{"n_layer": 9, "d_model": 448, "n_head": 7, "n_kv_head": 1, "head_dim": 64, "d_mlp": 2688, "vocab_size": 16384, "activation": "gelu", "norm": "layernorm", "norm_place": "pre", "norm_eps": 1e-05, "positions": "rope", "rope_base": 13800.0, "rope_fraction": 1.0, "qk_norm": true, "attn_scale": 0.125, "bias": "none", "tie_embeddings": true, "parallel_block": false, "init": "normal", "init_std_qkv": 0.0311, "init_std_o": 0.0386, "init_std_up": 0.0445, "init_std_down": 0.0445, "optimizer": "muon_hyperball", "lr": 0.0226, "lr_mult_o": 1.25, "beta1": 0.95, "lr_head": 0.00591, "warmup_steps": 24, "schedule": "wsd", "decay_fraction": 1.0, "decay_shape": "pow", "final_lr_fraction": 0.1, "batch_tokens": 131072, "seq_len": 512, "doc_mask": true, "train_tokens": 464600000, "steps": 3545, "dataset": "wikipedia_en"}
MLP neurons of a small language model. Each row is named by its layer, matrix (up: input weights) and neuron, and shows model dimensions 80-271. Each number is 500 + 25 x the weight over its row's rms, rounded and kept within 0 to 999. Numbers have three digits each.
After each neuron's rows, "fires on" lists the tokens most often at its 100 highest values on Wikipedia text that the model never trained on.

L4.up1600:510505465491488444465547441477526454459492497514489478504490525430480512509505531494481483498511481474480438494469528461495538531515475481458504533504511466490475537505456490493497495531513479517472478514468497502509515481493510498509462527499491436462526460507490484493510477470502475511501505543529501503479520500502516477498505554524513449516486501524481500465468472518498470530505520539519496484538483516514509495455495446486454502517468487491482476496489511498542468531524501497527495494501501486463496491514491452516525447457499520477524468528492494503505494517503451491
fires on: "of ", "to ", "a ", ". "

L4.up577:558529462519538452486563509466531440511457508506536494473464513496489534522526508527519506549458502485511522504501477441515513516556476469471511489511506517494471507504483434479486546466483514523540460517511493504509483491458495546521474512525479514476543477496500517518512528477483510514499533468538488460479487441489526472495532471507523518464501519523494493520505453529468488516499454481478496524506475509474533520491525464503504459495489484537482477514483495507536467494506510527496517454492483508529502518518501511464492508466491489497491537521537502505558536509457495506
fires on: ", ", "of ", "who ", "to ", "), ", "in "

L4.up371:477513473500498481521472484486489537486472496570518495536479453483505478436478556490572470481450502516496522458499528495472523486504543471513517541498525491540493465484473493489489495492519451453498489470506505512525507568496536496498542547526490539522513496588476492541508529511516466468477518487464489494492485457515524517470471541502464514529472506501494506517521505483477515492483516493468446497487507471513469547493520477523481517498510537517546525483522551517519500464551483516472498556505515513478499490512523502513501515513524494478488521512452514487513487532520505512
fires on: "| ", "im", "it", ": "

L4.up341:502538495471497539519454488498474446489509470467500546502504518514526502508480496532498509507528526476524474506516505484491498477470457494493520445463546471458473519486529498493486502504518501552513524479492509480493491528496532530486492499529525509519523494516491473509526514461501521529517478499497489495435539465519521514501517445500515504509501482473503501485497545479490485462495447488497492466468505438497540485484481499496524482503539485509532518512524496489552503489522528481520451477541459505452479508529514517494463526534500511488563481490519506548519478508482468489
fires on: "as ", "| ", "The "

L4.up282:522475554482495510506522480510497480511496524510484513512548476518485511513567448547476489505489511554491491540511455476460465482483510476520546518519461546533529513541525522487507512518516498529497523470471520544464515493492538483503490543498474482523479526503520539499443479510550544542487470530459474531450453483456493462516502483475529518481551525520501500465525478500533525523511519505507521533510512524525483489465510466480526475498490527512490507455452522493473487496455506489493503505469537489503470510488506497471504537516530505502509458504484465491499530518488486533
fires on: "had ", "was ", "has ", "is ", "\n", "have "

L4.up1155:490515527511492553539492489473478527522521536507512481500430526548508517507530448545464500502481496522498515488452452512500477480497483457462547488501503490521497503524506523495490524457530478518510477503472491500525539501458454507516485531463482493504517491519494520476495539497501545514493462495504517531496508431491527533468542491469529513508539543491509480528503500524543444483498521452476468528478497504489531500527497483463518500509518454513498519493495505475509532501480474532517461502511542502482483451517514481500460557534470498504483523503510499508541493507491469510
fires on: "| ", "the ", "0 ", "\n", "The ", "1 "

L4.up635:523473526545508494480507454518497499477534513504510511524514477519487535513471458511501501551464476480496495504482504445504534494510515495495498491478493480480504502484470541477503514482528513519550456472492497521552520537454493492528466473487447479511497491492495491525505524559493509448439489529506511498478478492502465485479510512545481484546448501507526495460494460474558503481528493470467481463511485469545510460519453493531515545525462514500489523518490477503492499528486473524497508477502523480530493509526480455507476480528523472486534519513483491455521500508555481482
fires on: "| ", ", ", "–", "196"

L4.up2388:513541488473512485506478467455460501485492487496521494481515503481520478476541486465525520457465526496533476488464528523476473522509512457502484495530465496486501533471505495527537517510513486538498507476479497491439497489518555524524510500503495524484512454497491523521525524525520470483515445498503520501550491503485460485483499494501500515555484457458481473497506452494483476454488481536501528487547484543514463511470509518466496445461480511542477484503486505490492513525492464422484493504487495511505494529468463489558536492545495481537487452551524528503514479503473521548
fires on: ", ", "of ", "for ", "in ", "to "

L4.up2463:475524487468483516518471506465519524497518537493498514439506494509497469481480526539516494524544526506520477495497520514480485529494553530488501521478495493487517496513471505471518513568471467518471528489523491494532501527483514474516478503477504482514497559532492520543495484528500479510532524457507437459445460542509501525478520506555492510490515478480512514483509524489500482478513466553494504441542527508528463508515522505495468459473480514480476498476480462494485527497490515518510512512513507470457502507512471527549519487513456514509579485527472488502536536450482506556
fires on: "of ", "to ", ": ", "de "

L4.up2324:475500528477526443467500478513526524470476501435433504521513545488510465523496507492511522530535518485513519539525475514505540509452613478502472550519498548501499543525500491530513483482513498503483482489536512448529512518514485537473512482491496498526497529475500461510509509488449523479512497486495555500513528501457467499522472495527497512455501479542483524531514517528457504476496495508480488519524531493516464521548491469497517476526527497488476505539503506487495499502527494483482510466456493504492461458449519477505476483507504471482500495527514494507455500461470499491
fires on: "| ", "of ", "in ", "from ", "on "

L4.up1081:496531491522512529501490510497482487488512518481494510465515474523498494509505485482531486567474490518497517471508478520538524533516517487535551516496476561548493472481529480457519544556499508543544457468507510509475498504493539511485483466517510512479488517487494519488482541483511463499463556479476510480493519480495522502503447538532493469464534480497545482490494501498540469458500532502512511519501477535478536502515539520526532475502525465446508442491514468524538505525522475525511469486527499525473467465503555483490490468519543508529514537500532531512542524520490458532
fires on: "of ", "for ", "from ", "to ", "the ", "by "

L4.up2157:531516501478461490472475530506498499517489465564459550530470468520504493534529482459448507539470532521516509497533513520500487519528481475542473488480496449531535516472490521495536488490492479487534488499489521493469482494478483506496489483451496508477475468477521491503509517507490542514495531469488485489473514481502473464491526531505504485460474497468502505512534490463505460466537486500505467482462458513461516500497487491525480495505503492512504480533538524523475485529536473456520443495521497476525465459470513497481557451505486536508461526464499503487489470481498495467
fires on: "of ", "\n"

L4.up977:514492483493513513457494529500525516522503532457495521502475481498492468468478528463521498525506519476500487503521452439514488511482492483547519475471509502514443493543503522483491498457458479534499482489533473502512527581506466483507510518544462448488488500527539493497492485485515489513557521494452556477490466536513542521523486503530435486483520519508547485554509502490469479494530527467488511531490534484495457502513498463496480484520483498505509553473493506512471474482490481518472506490488451504540513481517496495497482545490513512487533490543520524540482477537474478569
fires on: "of ", "most ", "and ", "among "

L4.up1629:503566500502496498501517488482528502482464508501491513524491477463491479461486484490547494457474511537485511517547470506481487480475525492525455529506561489482506485554438507521545505512508474486480520452527486472493491495504497488521529497489438466481495524488480539523496495520449506521499508523520513525526509544525506475516511471481467490447506511475501478510496479530479536459526467511461472520540487514513511510518503469484482530526475480532482503498513538487507502556467498514480451526488469492519506475510551473498482467517479505480503495439499549529532441482500502512
fires on: "by ", "up ", ": ", "By ", "on "

L4.up256:482497464529464452508477467538514504474531482510515552465487527500499475508483556496482499503468536504518490458485504471500529495530485468476489516516449505511519523454476490474512531558497478504512503514474505505511499515546504469523462533466477511476493473518470507491491471496473490444509487537478521519559527494472497476439509498489543454520501522494479473543507520510479545489503477461459508476506486528535452489511448448513493481492499469495535522513524494514499495499480504541508551493462505466513459471524508495514517522548547510504523466505515484541523477513496491483
fires on: "of ", "% ", "all ", "first ", "some ", "most "

L4.up1027:487465517491499466455519496483489520487495484490505480493484503433432499534478494485516488546470526519484472502517471469532535472501474461478483496507496506514488481498487555499516493510564477513511449481460472484508493521489459522510504549545507476492493494474459531493501475495427473508533473525473486519525529469527503505461510511479477496463486539482488493511510503526520521507491551498451464501494493476458531454471505472468494503519537567522516544472470478467532494537500513513513487498518518520494523493480488488505507481502510492460465491510506514517519518505546480565
fires on: "first ", "of ", "young ", "in ", "once "

L4.up273:524523511509509434479468436470526516525524546491502510477456485461533558494513504487489503502477491499496508460490490498557490502544502474537488506511466504481498517553490524446536488482507516516512488531539485534494482441463529517532517501520437505503541478498471529491475505485472495537530485471498525492494488515490493478500493484542522516487529483514488484473515502484518500497505474510519520544520505505473434495504525477529470487508454478420464485498501497467497522509460505536473486492501510506497438499532475486509497547489507475489473474524473548512509510511449498507
fires on: "1 ", "2 ", "1", "id", "I "

L4.up343:500468513499528495434519500530496458525513500493516522524499533524527514503490499539495480469520483480529495525471496489497525453503507498489481436510503488524509541521458469498491488515514454480526504540523525508539518484479466496447472489492502536494476525499493507546477471465504491505484489482484475511505448510492513475488481506522537498502526517499464539510442482528472479498530504518476441507454482504489517508486487461449513521525497457509512507442495493501460476484510442481536532473508509447485504478496456457506505499491465498452486489512490514520478483553514487490
fires on: ", ", "–", "(", "-", "n"

L4.up1963:488481450495550548527478502473449495523531509491471505476531463511481502515512493464497515495538526478498506477460457473496484564572485497503497479467523535502474545481490473475471488496541462515488511541525519514528488533550524502548529528465461502530486525470462518478468519521441498469473524504531511479492464473547520476453478521495492509503490484528486519504487464484537485528501485496521481510531498514456489480491512506515498519508465542490519502484483500513480458487489514500486497484467463506470494478486536468543498476501501491495493497456493497516510503485485481486
fires on: "of ", "\n  ", "\n\n", "in ", "\"", "The "

L4.up792:500474500433506485521515482489482515551499529483451494544455470541489527507474503522540509502475494509501500503487499529486482490475491522475496457475458519487509485498492497457509560499468504476531446462502481520509520476507440501505459504462454490524477536493431521493474503498476497533464471453524457521517508510482497471536499477490500498478510456454484503500506513523517429524525481558527495473484529511473460533462475497490499483512501507482485492480524471466534507491530504535494495549511529554535527485473507484513487463489502531533493493465455517483523469481482509495
fires on: "en", "el", "s", "y", "g", "z"

L4.up252:504528513514472509463511440494507497449493491507531507503474498493523520486506472510459420505467486523524545536446531460491503518556480501534491503484496521503462531460475502527478490494486440515490479511455535479503545526501508478486529472437510470517534457499491501528456553515505548469514486512514516492481506507491477548550436524472485478507512495489542448466499510474481540528475491511478539511539502517509510482470511489496486458506475511503521487495503515461522485542550476492508467480501496468550524493499550475481501435504493514504531483545496534531496501501511502490
fires on: "to ", "To ", "-", "der", "of ", "n"

L4.up130:505486510502502504485500497528534470527473519488463501502509504465486508467499516480496490484526519475468503484470506471538472469465491502533496554451488495477475518485529469476500573490541529547525502515484488517535485497456485569500486509506487474527531471541477519506513515526483563488512505472511509539506418477486511494482539521510532487511497453469530486518517456499467567502500463490502504428501465502523515500536546489495529517471503537484515485489505459487545495476561502516498465530479537483529515485483522518519459536520516534528510477470477506492475471497473529469
fires on: "w", "b", "m", "p", "y", "v"

L4.up1229:516489469448529499511455478488475479506545510462528511477497504463528463511502496519507504478489486507509500472469461539474512482445489512512486499489510528518495504509488495500480474471515496505489476527538494456499490511458534525506475507516519524458448492507470540491518460526478495509523527536451496441494531529500565482513497497493489511458533483442447525515505489475504468520517506501497481513535502506492524473525454490512510500493531531450519467515479499517509534478505514506498479472517513533446480473514480500484501468473499481476491514500455488525486465497473447498
fires on: "and ", "as ", "a ", "an "

L4.up1407:468491497504496526442476481520501483520465494532537539489554477529495503472561520514502529504510493491514514512458510519485455531473498498507476484534491504503502522440534521523508470514511479477488506492500509505511512485485465521457490543517483498484470492522487543496487514501492546492518514490495496494457520503490441477489487487448477480483478529477518466486548488464581459472498484454514455451471494495493493483520489506514515464504501523501471502513513487584481515489458498521512537489505516534533468461480531543431487518497473487488525481522503495538469491489464480520
fires on: "/", "–", "-", ". "

L4.up14:516510479476490470471515547473467502497489540504488516531488532515499513486534491524468534506504480487519475541484472488512486444488477487459483465527507485485522515480475514501537473488543515522535465473479499477478524482480511472521473493451498492511503520484428505476498517486491501521544507479452498496487515517480477524475512459469498474510484534512508485490505532494518482477513525507521517498492497519492464455475471524482472510500494486496557480491501448524515480499538486508524534509505510476477472486507528536486496520514499493498560512527492538529524479515502506541
fires on: "and ", ", ", "a ", "(", "wife "

L4.up408:525501464497525489512478530476504501504475495508473522501556471517503462456479449502526516485493482507528535513470505452478533510475493494492511507508504513488489492495468530529481512476542495492487490480549515454533528469459525515495476489491525531493490515514503464497507523509527472518444534480542506486499505506502495513488516495537495471475471535497489482511502526489514493506512500508465469446513475488540490498522507472514510525497497464478518525465524461506491482479522494508523466520531512533544478543519466496489466501534510512483504438524460520525534501520513495541
fires on: "| ", "\n"

L4.up1562:473492545530520491446515563474493529533523523476471500491505481559478536474471471492476501526550492478468502485461500499482491496493485412537496487475511495462457492486496508518455486506510436505513489447545486529543510534557469479487521489532471518480514502559535530500511568525521488499477525486514486557500485520528494500479487492471522532513506523510501519509527505521439486513560508519491452481507491518528477509464515532508516496476515491508514498524523484515519485531521506546438517507505473529489505541505507507559480470459477502484514461557471482464486495503536524526
fires on: "\n", "well ", ": ", "a ", "it"

L4.up1638:507505494542509489515503477518482479523477517511488548512455520519523450499498516489539485520481533510519475487502493499503479481467528496473513486473522506442492533475489528521515531482470536500467518492494460528544512508472477494453512485473486463528481493506530518521538511505479537492442471566512513469518473514494503519479480481535528481498468507525515486478482493466484505506530445496480460498489507506515531500515491453489477487506506458514483505502526500492493459504519491538524495497491478464523525493436481470492513505424535513474475472532492480505549505551484490439
fires on: ", ", "of ", "both ", "the ", "("

L4.up1264:497465541518498517494510482489521467549502510538514526553455498535512482471510532471529530472495489468478542568482511507509483456509523493480503444565462511511484510559477511507500476472496501485519540473510501526464496503470473553507491505466500500506456487511495512480502515486487507507520493515509493495512486505490509505484522514429504472485479484529502496519496491476494478506438476548483468485482487438488492493498441499484474474484538484447466510521505502481476495494544479526498470512528451494504469482500534494495478495497437489531517466504508484556500505523467542467
fires on: "-"

L4.up351:536524499513535508494474519499515492534483520495503466463512495514487515473469471491517536452500506475509483464522499527497477461503476527468504497488532451505515527530498548569508535479516503484517498500500474534547482488501516541497496544541497423565505508496497496514530522522488522517478483490542505468554473508487494518522493525505532488540498423457487439512525482482518494467466498482507496525467496469495494444522505486494493536483461478473494484423507512465502499512489464482472447493503475508516525502492463496499506555478535523520475519484476499479560511505492469502
fires on: "by ", "of ", "when ", "der"

L4.up1700:515545480504501534515546468506513510503506498540488468466515554562489530473510478449506483466513483489529547519502525521513519534529482450537493536506489531504513466495502511490488499494477486460514483502540501480482544481515540509509467447515491479530494536509496474518473525500502463512490533558493510508473516508462496473478451501526484513493474529489492503485549531479471466541471523472546483544493501521464456472481461510484515484529489491468495465504520488550460489507510524525507492492538528474510502506489473504520502496530479508465497539504474509549550494490510503497
fires on: "at ", "from ", "| ", "of "

L4.up1601:493447490453485487460535508454541498477490518521521452546458533437511496526488511489517512502518495514516477450519473501494507477517497505507507521466510522512543536499450462512491501481448477497483487499518491467503546484466492527528514468535474505535485506523507450511535430466513453466524522507529482527549494545496515472537501507539471482510506533505507480487491502545512514520485499482473529518522552500521517518474463534516464504475477519434504484488498506499476491473486505496470466492496497476497499453524506489521480523511495503493489496491488492507481543499518481525
fires on: "and ", "el", "ent", "ō", "all ", "of "

L4.up1296:561505486514500512521479492550464513500478500477537507504495482547510477492502510449527472496478457493510493526502464448463501525488581535493477500512490464540510540499514514571514516469517472507514462536452509476523520445444483500531541478507446518486499518473479487497508510504540515503468512488536514508498483507520486455522495473490498490485481496491529445510496491507492472518539490522477502492494516518482457436500522490540477507509469470518557463497493469480475500511447516493483515474502524440512485519520533472533459524477519516444510497470537504496494514521520512515
fires on: "| ", "– ", "; ", "("

L4.up1831:482494475490471467479495497459499503478490524519527465473516520503478498509472459477506492467483523466513550540498492476444476503526502452526499506435497491487490465527555509519504472488525457507526505476529476506505511491505502544444484513492459475488505472519497502527507532512530487484509500523470497500479484499502493520491523444480476528496523491511494496514474489477523527498528491510511490503523530512458534536500508506470479458498472514500471471523482504464489475537457499476548503519454507468489482508508467481540497569495502493523536510483496491494502484531471525502
fires on: "as ", "or ", "to ", "by ", "be ", "\""

L4.up2334:461535508518527497483457494475493453470444544518514503481489537480502481457474500524502519507487462462498484533511485519481464503497492469503502507491493471460494475467503518482532495460548483507503525500461540477511493457467484493479491506500488471503468542465508475493489481547436484468531484484492534468511507545486486535475512494477492480515496484475498472465522555484528519462467486490505476470517504536458504534465501485496513456536521490485511505494518518502491477464495462525465572505460490522460483528517535483499514556487510505483485459477510453506480470499501491519
fires on: "| ", ": ", "- ", ", ", "\""

L4.up326:506459482517481481506489449485482485483498526507477492506509515521508463506547542470493466536485524447482506503494530525480547548528527460510473526500496453543492498457497534520523466511479521489515481529470521464526483509463535517514498477491472450495521483497535527471480490534469564470548519491487574525533469496473485462473474521509484523480478508491483535456470489527494495493485470512452511517483538480511514504496502517474499501537485531446489479517504537494502497502515506503508521473518494527484514458478505460469472476483546468480496495494489485498486475529556529463
fires on: ", ", "(", ": ", "was ", "be "

L4.up1132:473477527460519441504472515501518499499514521494457492465497554501519478532529490452534489508467511482520501483513452534517525472488573542520517495486462504497507500466487496503471488476510481511477494474526491523459521528528498495470568550509540514527504491468466513492466511469508537512521493493504530519503512521503484489504477514526511465461496547518463509506513459505409478492477478475517448554478489480514516481519502555506507509537505482480493504491504498491492472542527494462510487460468500502482504442493484524500544490547534509513484491529475517483538476498471510468
fires on: "in ", "to ", "his ", "| ", "of ", "by "

L4.up209:503499529480513486502483558532566502485488506482449470513451489499487499487533552487548504528509469495532480521545519516491497456466529495497518462477489491502486486495518492535496552442494529534505513519493514492515529458471458514499470511461510481474556528526525564560513475520502510499487500449447518510536519487459571505435545483440540497505537555504530483480534467464509505498535496500525499504514509484475503511462469496528520578506477494482527503510536478501495485493503481507475506494539493488489532497506507519543504481510507513531497473526517488479460467503479475526
fires on: "am", "im", "y", "ip", "w", "tim"

L4.up960:496470467487513511470476510470545497498456465484535461519513510538509504474517490451513527495515469494499510553542492475477495515524526510487493490486523521490520572496464471464496469446525457516469552513519532488521480487503476490475500493501461504505499497506490521505496478483468524501475549447495502485520513464506497462544497489525494448526502476521504498493519506454507525500516527505565511525496467499509443506521475479513530467525482502502484539468471494524543490480446563480474530494515521496531488481456503488438458505550490485494523516438535485493506508499516501556
fires on: "\n", "\n\n", "of ", "in ", ", "

L4.up1262:492529491549520493520458519495478504513510517507453524530524515499497498491541498524549511565500485527487475509503528523503442492501457502508491462519517482516460498510512515511469491474508448554528455562504515519508481504515514515529536457518512543530501514508537473536510531511519515503531516463505501498511498496483529524536529546472474520513516524480490493491552538487520495482468500485478501556507506525461523505510535489509519520473497459504498503480526457524509483506487500498538507513469472465496460457535515471486522483501541506513500506483491497499555453488454550552
fires on: "the ", "The ", "Los ", "District ", "of ", ": "

L4.up2207:484531499541485490469527498502490442531457515471491492478505543504527504488498479455504519509494491465556509525535487519495484496553500521517510535500511477528488541504438520475489509470501508526558449502520510515522488489487507469525507482517469514455504512515501515485491477510507450501553504503503551436473541560524515528520521531475457495519480516529497489543514554458461514503483533521501478499513484492492508513520475492477494476478495473505488500503456512484511463489510471493456516513454457484496503494484521550492439539497529489470481489547478541512517497518485532544
fires on: "F", "===", "- "

L4.up200:501511448508485474492482527493478523513482511503493569491501487484486482493455473502511499523483493502554454490504493495495539482490470467529482486482507470507494440478521488475507498445535527513485504475497462475492508486492446474497530541512538508520465467532497498531520529534441509520484505447522453510496497504491483473476517507530477486493499471469528452472549485487460497515514508487525525509530485513475546529477464495506512479511470509489479513474482504507532508505511492507514466518468478482505472483463479478529517463539526476490535500514523487500508571510510454525
fires on: "| ", "in ", "of ", "; ", "-"

L4.up1434:479517484466528501515501473508531485502485478541508521510496521468514468504514526479530477501506476474521477480511505465482509519479518507494513446471514495495582459520501477492547502481530493486510475481521503500503539498489467501510461493483475521499451524482491519508500503567488482500472550513511518485520469533495531490485486480468478481522478505552489516515501492517458472475511497480508533514480458482481479510480505487467435480511534492469533502548507487494515497535442516510473467462523482506456504477489483518532500472469536514483508504528522534501558506507489504445
fires on: "d", "| ", "g", "ant", "k", "b"

L4.up2004:506482473482493478495454499504505530460493516488458518501517503495515456512506464514460521513495501495517540536480529480527476507490520506528508501503490464544521486520485504477514497511481521523498488481492463467511441438492470520518478512530453529507479503501517492499454527470541524529510485491461526586471508498485488473483514495516504495506475508503515511497469466539499482500458505527527475497484488525480491480471519512454501481467492540506506501512475528493487495480459465473472500507463502513490537491534509525528442522454471508535503537490476531481489503505495482514
fires on: "; ", "1 ", "C ", "I", "der"

L4.up2522:463503506472505514490533478472521431473487499510517485430516496495480514486476540507526519520493516553468504488523498481526526451466517503520479530455507515472498481513539498476512532470492455498540494521481529479489531504534548520512509521501480525501476501506482472478507502549528511474522492536547472513494498511528500536528555519524509502481450467514482520522459537533496481480533498511498528485519482487513478558515533493494493512451546499527479513540498508486539506509517512487519500527558493461463532555504534532524528500501519484465511465471498477551539478543475454506
fires on: "and ", "most ", "more ", "-", "for", "rather "

L4.up2162:513478461529436526518537472496506523526496499503510493518464514489497468498481477494471541467495519519514475488503456497488532496504499495500492504509514495514491517462508547516526525509535514512543485536525511502492494533492516501525514530531500501508494460485486476502534517498527514513523501462526443525501474459496466479466511499529473507502481501483483495493483529518500532451523460474501512484485460505544479504484526497505501502508471507484493530501510491502496430538481468484535488451502467479522479470446499511466515501525527486505475461484519494463512507465452488480
fires on: "of ", "are ", "between "

L4.up1354:514487489529516465504535503484491499487480513488509483540481522523525523492537471525491526513459509498522476500484481535513553503528507451503520471507457473520518486500485534499474492491495499507479469485475485558494471513505470522542487545515508523495497486544487484524497512461517463515461466494521460503538533509492497505531507503512489520491486530503471491493499551458493524462462513444532495485479476490529518486492479485535519521475503466472526465464492518536503496513507460553470546532529513502519479504534497499478479487530515460488547534503494511501531496567501505502
fires on: "and ", "a ", ", ", "has ", "or "

L4.up731:516502520503512486496470511488531486469492508441486513447527451496484434516540511470493513511465549514468505552499467526503458529467537516481490451542502511508442506502471554460512477559511510509498500498501502447495457480514533478452503516497506476507508510478466535526539490531483498519498542529503494472473489517458559515468514477518495465527485515496489499470505517502499510503526496517500467532511477531528508495484446465525553492479463486462483467486508486478506508460501502479521476472522531514526518498484546508522527517499488479492511512502478488469487543477488509479
fires on: "| ", "of ", "in ", "to "

L4.up245:527536504497485456468510521519465468524481495493529527509476507440459530500486523493467482498509476516532510489526505456478496494445508539530524479479510480445480522523489530533484495478490482493524464497482509497510549491466508509446470523491508477512532516489515549509515491542441537491466519447499515537507498474468516540492525498493511526513505518495464532465482476485463514492529503513498516474535494468468512538494529452480501524506505494503498478501499481557467544522446536507526543482465452457524442462475516458498476500462518524531468506513522442489534542487451502509
fires on: ", ", "of ", "towns ", "were ", "villages "

L4.up1964:479537494540535463501454490433532508512476518487520507478519487520455467524522477478524498536517517471484534513526481549455486489496532439508507506491537481495523474478492480561493450511506513549512507501489460472456476500523474496504482520488473434525499495547462550530552501496500498522492501501517482535510471537477471518528497518512508471509493490515504470555520465491535499463472502477490507471487531539493508452471481533513501534494484484486538494496495506531543491523459500489505489484476520528478461532475530502455488507513526465471506492497499556445534498520520525497
fires on: "in ", "of ", "|", "by ", "-"

L4.up2220:488459534517505483489491488510513533544490495471474501520468535538496513505512532472471542470486477492552498490507511501495463493479510494448504507469487506553478457515502519491509538523493529518515504522450510489496486532497521512475462509519475539509448493544484486535482492488521522465471493522544515496484538473498530488463494498442509585477475503462499523505489467538548450454478487505478510513486481522555535502509459441504486459513480471477514473541518493506522497513495537517493480509535471569497478470520496498549490499497517502488465485513495550454481493471494459502
fires on: "one ", "he ", "the ", "a "

L4.up1066:497508460453494518527486456526490501511498526498549524510512479453527517473515501541494501485500529463505541522505488495507494518514509471502528478493500474507520557505499496513478496496529503500489538519486471461538498475488516497542502524519501506534525459512493505502479514515471524497519455580474479487529538501466506483499468523472495461523499506502503499538491509476542471536477498489491490490523531492518530499499493513500470467525453547514452486515509475554469495525473494515524539480495484496491496491472512480514515539484557496568479520537497544516476479453433525482
fires on: "of ", "by ", "called ", "to ", "/", "about "

L4.up2279:488527504533515493482482555481515502466495466472506516487447496518509496538497500501502482490494493482550504434471526476526438513506530468513483469520489464502533482490514522492520495495515509527492568482517533482499477480538472536492489500503502495513492475484496493524517480522536491473446526514520499548479471475498512495534533484474458554514523470531520524523509500528515438487488539483515477527453478487491492545494496444460448500447519490486497488500523513527466497493491476499500458480472495522509448465463503561493496496502534496497490491500501507515466462511522472489
fires on: "oel ", "x", "im", "a", "-"

L4.up720:483444460491495522498522531507506504509472499479504529523509535501493489467489499480490508500483512511486525516485473530499490512505528493513508474518481488551560536557497500576500458525470511463490507530491493499488525467488475494473487498519475518489523496508499498506517469472534524521509536542515485548470544503486492510513502457493535518504546486496468500493511450471516426543492530461529462508498501488518498506500500489488464481506509448531488508515520521483512515531489520511502529500489523508500494471508512487497491542477444478485545491484500473467530470477523486494
fires on: "; ", "has ", "have ", "oth", "ing", "| "

L4.up401:472477496474502468487473474501481508483463495497500544481554500498497502464468479445472490492523561517469539507511489543472502500546540478477481462490511470451467525486466517502504502452472547464547468471504462476505514480509509507508509567520522499543494521500518492491502523513498521543511501548532478486481514498459450510470486533486504460526539447500503507473515484459472523545492467530515506505483470530463499474485478549500481497513541555492513463519456478545529509476502503546548514506491513478466485477511473550504464521480505488510510470536471535478495471528496527502
fires on: "in ", "to ", ", ", "of ", "and "

L4.up599:482550546472513466499491520541521474479493490509508551543505508456445505501492519536502494528516520494518486431488457525535514462441486483538492545515514503483465548486519465516490517507544504511495508460482475475481532497491493525477480497503486492489466504475515495510510524496493485489506482480498483483505539482498548478472495509463506534445515489509504517503487508478540503526520490511459463497484507479493510517493536486477485484455519486472494488487507457471488509504528482546526510534517496467468514498486494473455520488505489517492495507499504466479464502495492496527
fires on: "as ", "became ", "as"

L4.up2021:501473544506500513494469479448461482489522528515470555443505472493485532512545473478508487441473494516492497512486514537493476493457507467503526522542469491497490491491464487533497447523465471529496474472558558526516529496511497477494491486506464492506459502482540531520526530479479492469519480497535507515528463513483469515490509473476506506472483494495503482498524517537492481529461487518534518552471456511505465494538482513490492512515491496438464565506498512475495483514500487479514506502488495536561487525473481473470458490490495488493524498476513475531497519512530488489
fires on: "was ", "be ", "is ", "were ", "- "

L4.up2039:418525496492513467472485466520572510507527525513508530519503509522524506498537487451527477526491491448518544466525479510510519474521526473489509473505492491525481469492499516536518488526513479521465486506480491502528449479520483525486477500512514510535466483471493533516475473533500504485485503490513450514501493501509485474469496486465474457553522522504522506495509495461470508493516577489503490481466510542514482522504461499488489493534496482473476452480488435504508477482537521468525512471528510498511518461487494502525504533468488482468513449545525508492495495477451519558
fires on: "-", "of ", "to ", ","

L4.up2544:494476497476509501470531500492512496547464504488488500469492503477481495521559526564480543498479508477492526479487554482522547455501529509484494488532550539488511519516494542455459481502494478448490508523480486480482518486489509477514518531444523495543502483507490505480537495497560545504507523503489551474444526544472490510479507512473497472461498486480488496496494532431515495467524528499458519558542506475495526511496458502514505488463544466482514496484487512489515492520532498526502523482483536472478483487516557507493512484514514491518509460497519487572487516475529478513
fires on: "F", "f", "one ", "and ", "-", "with "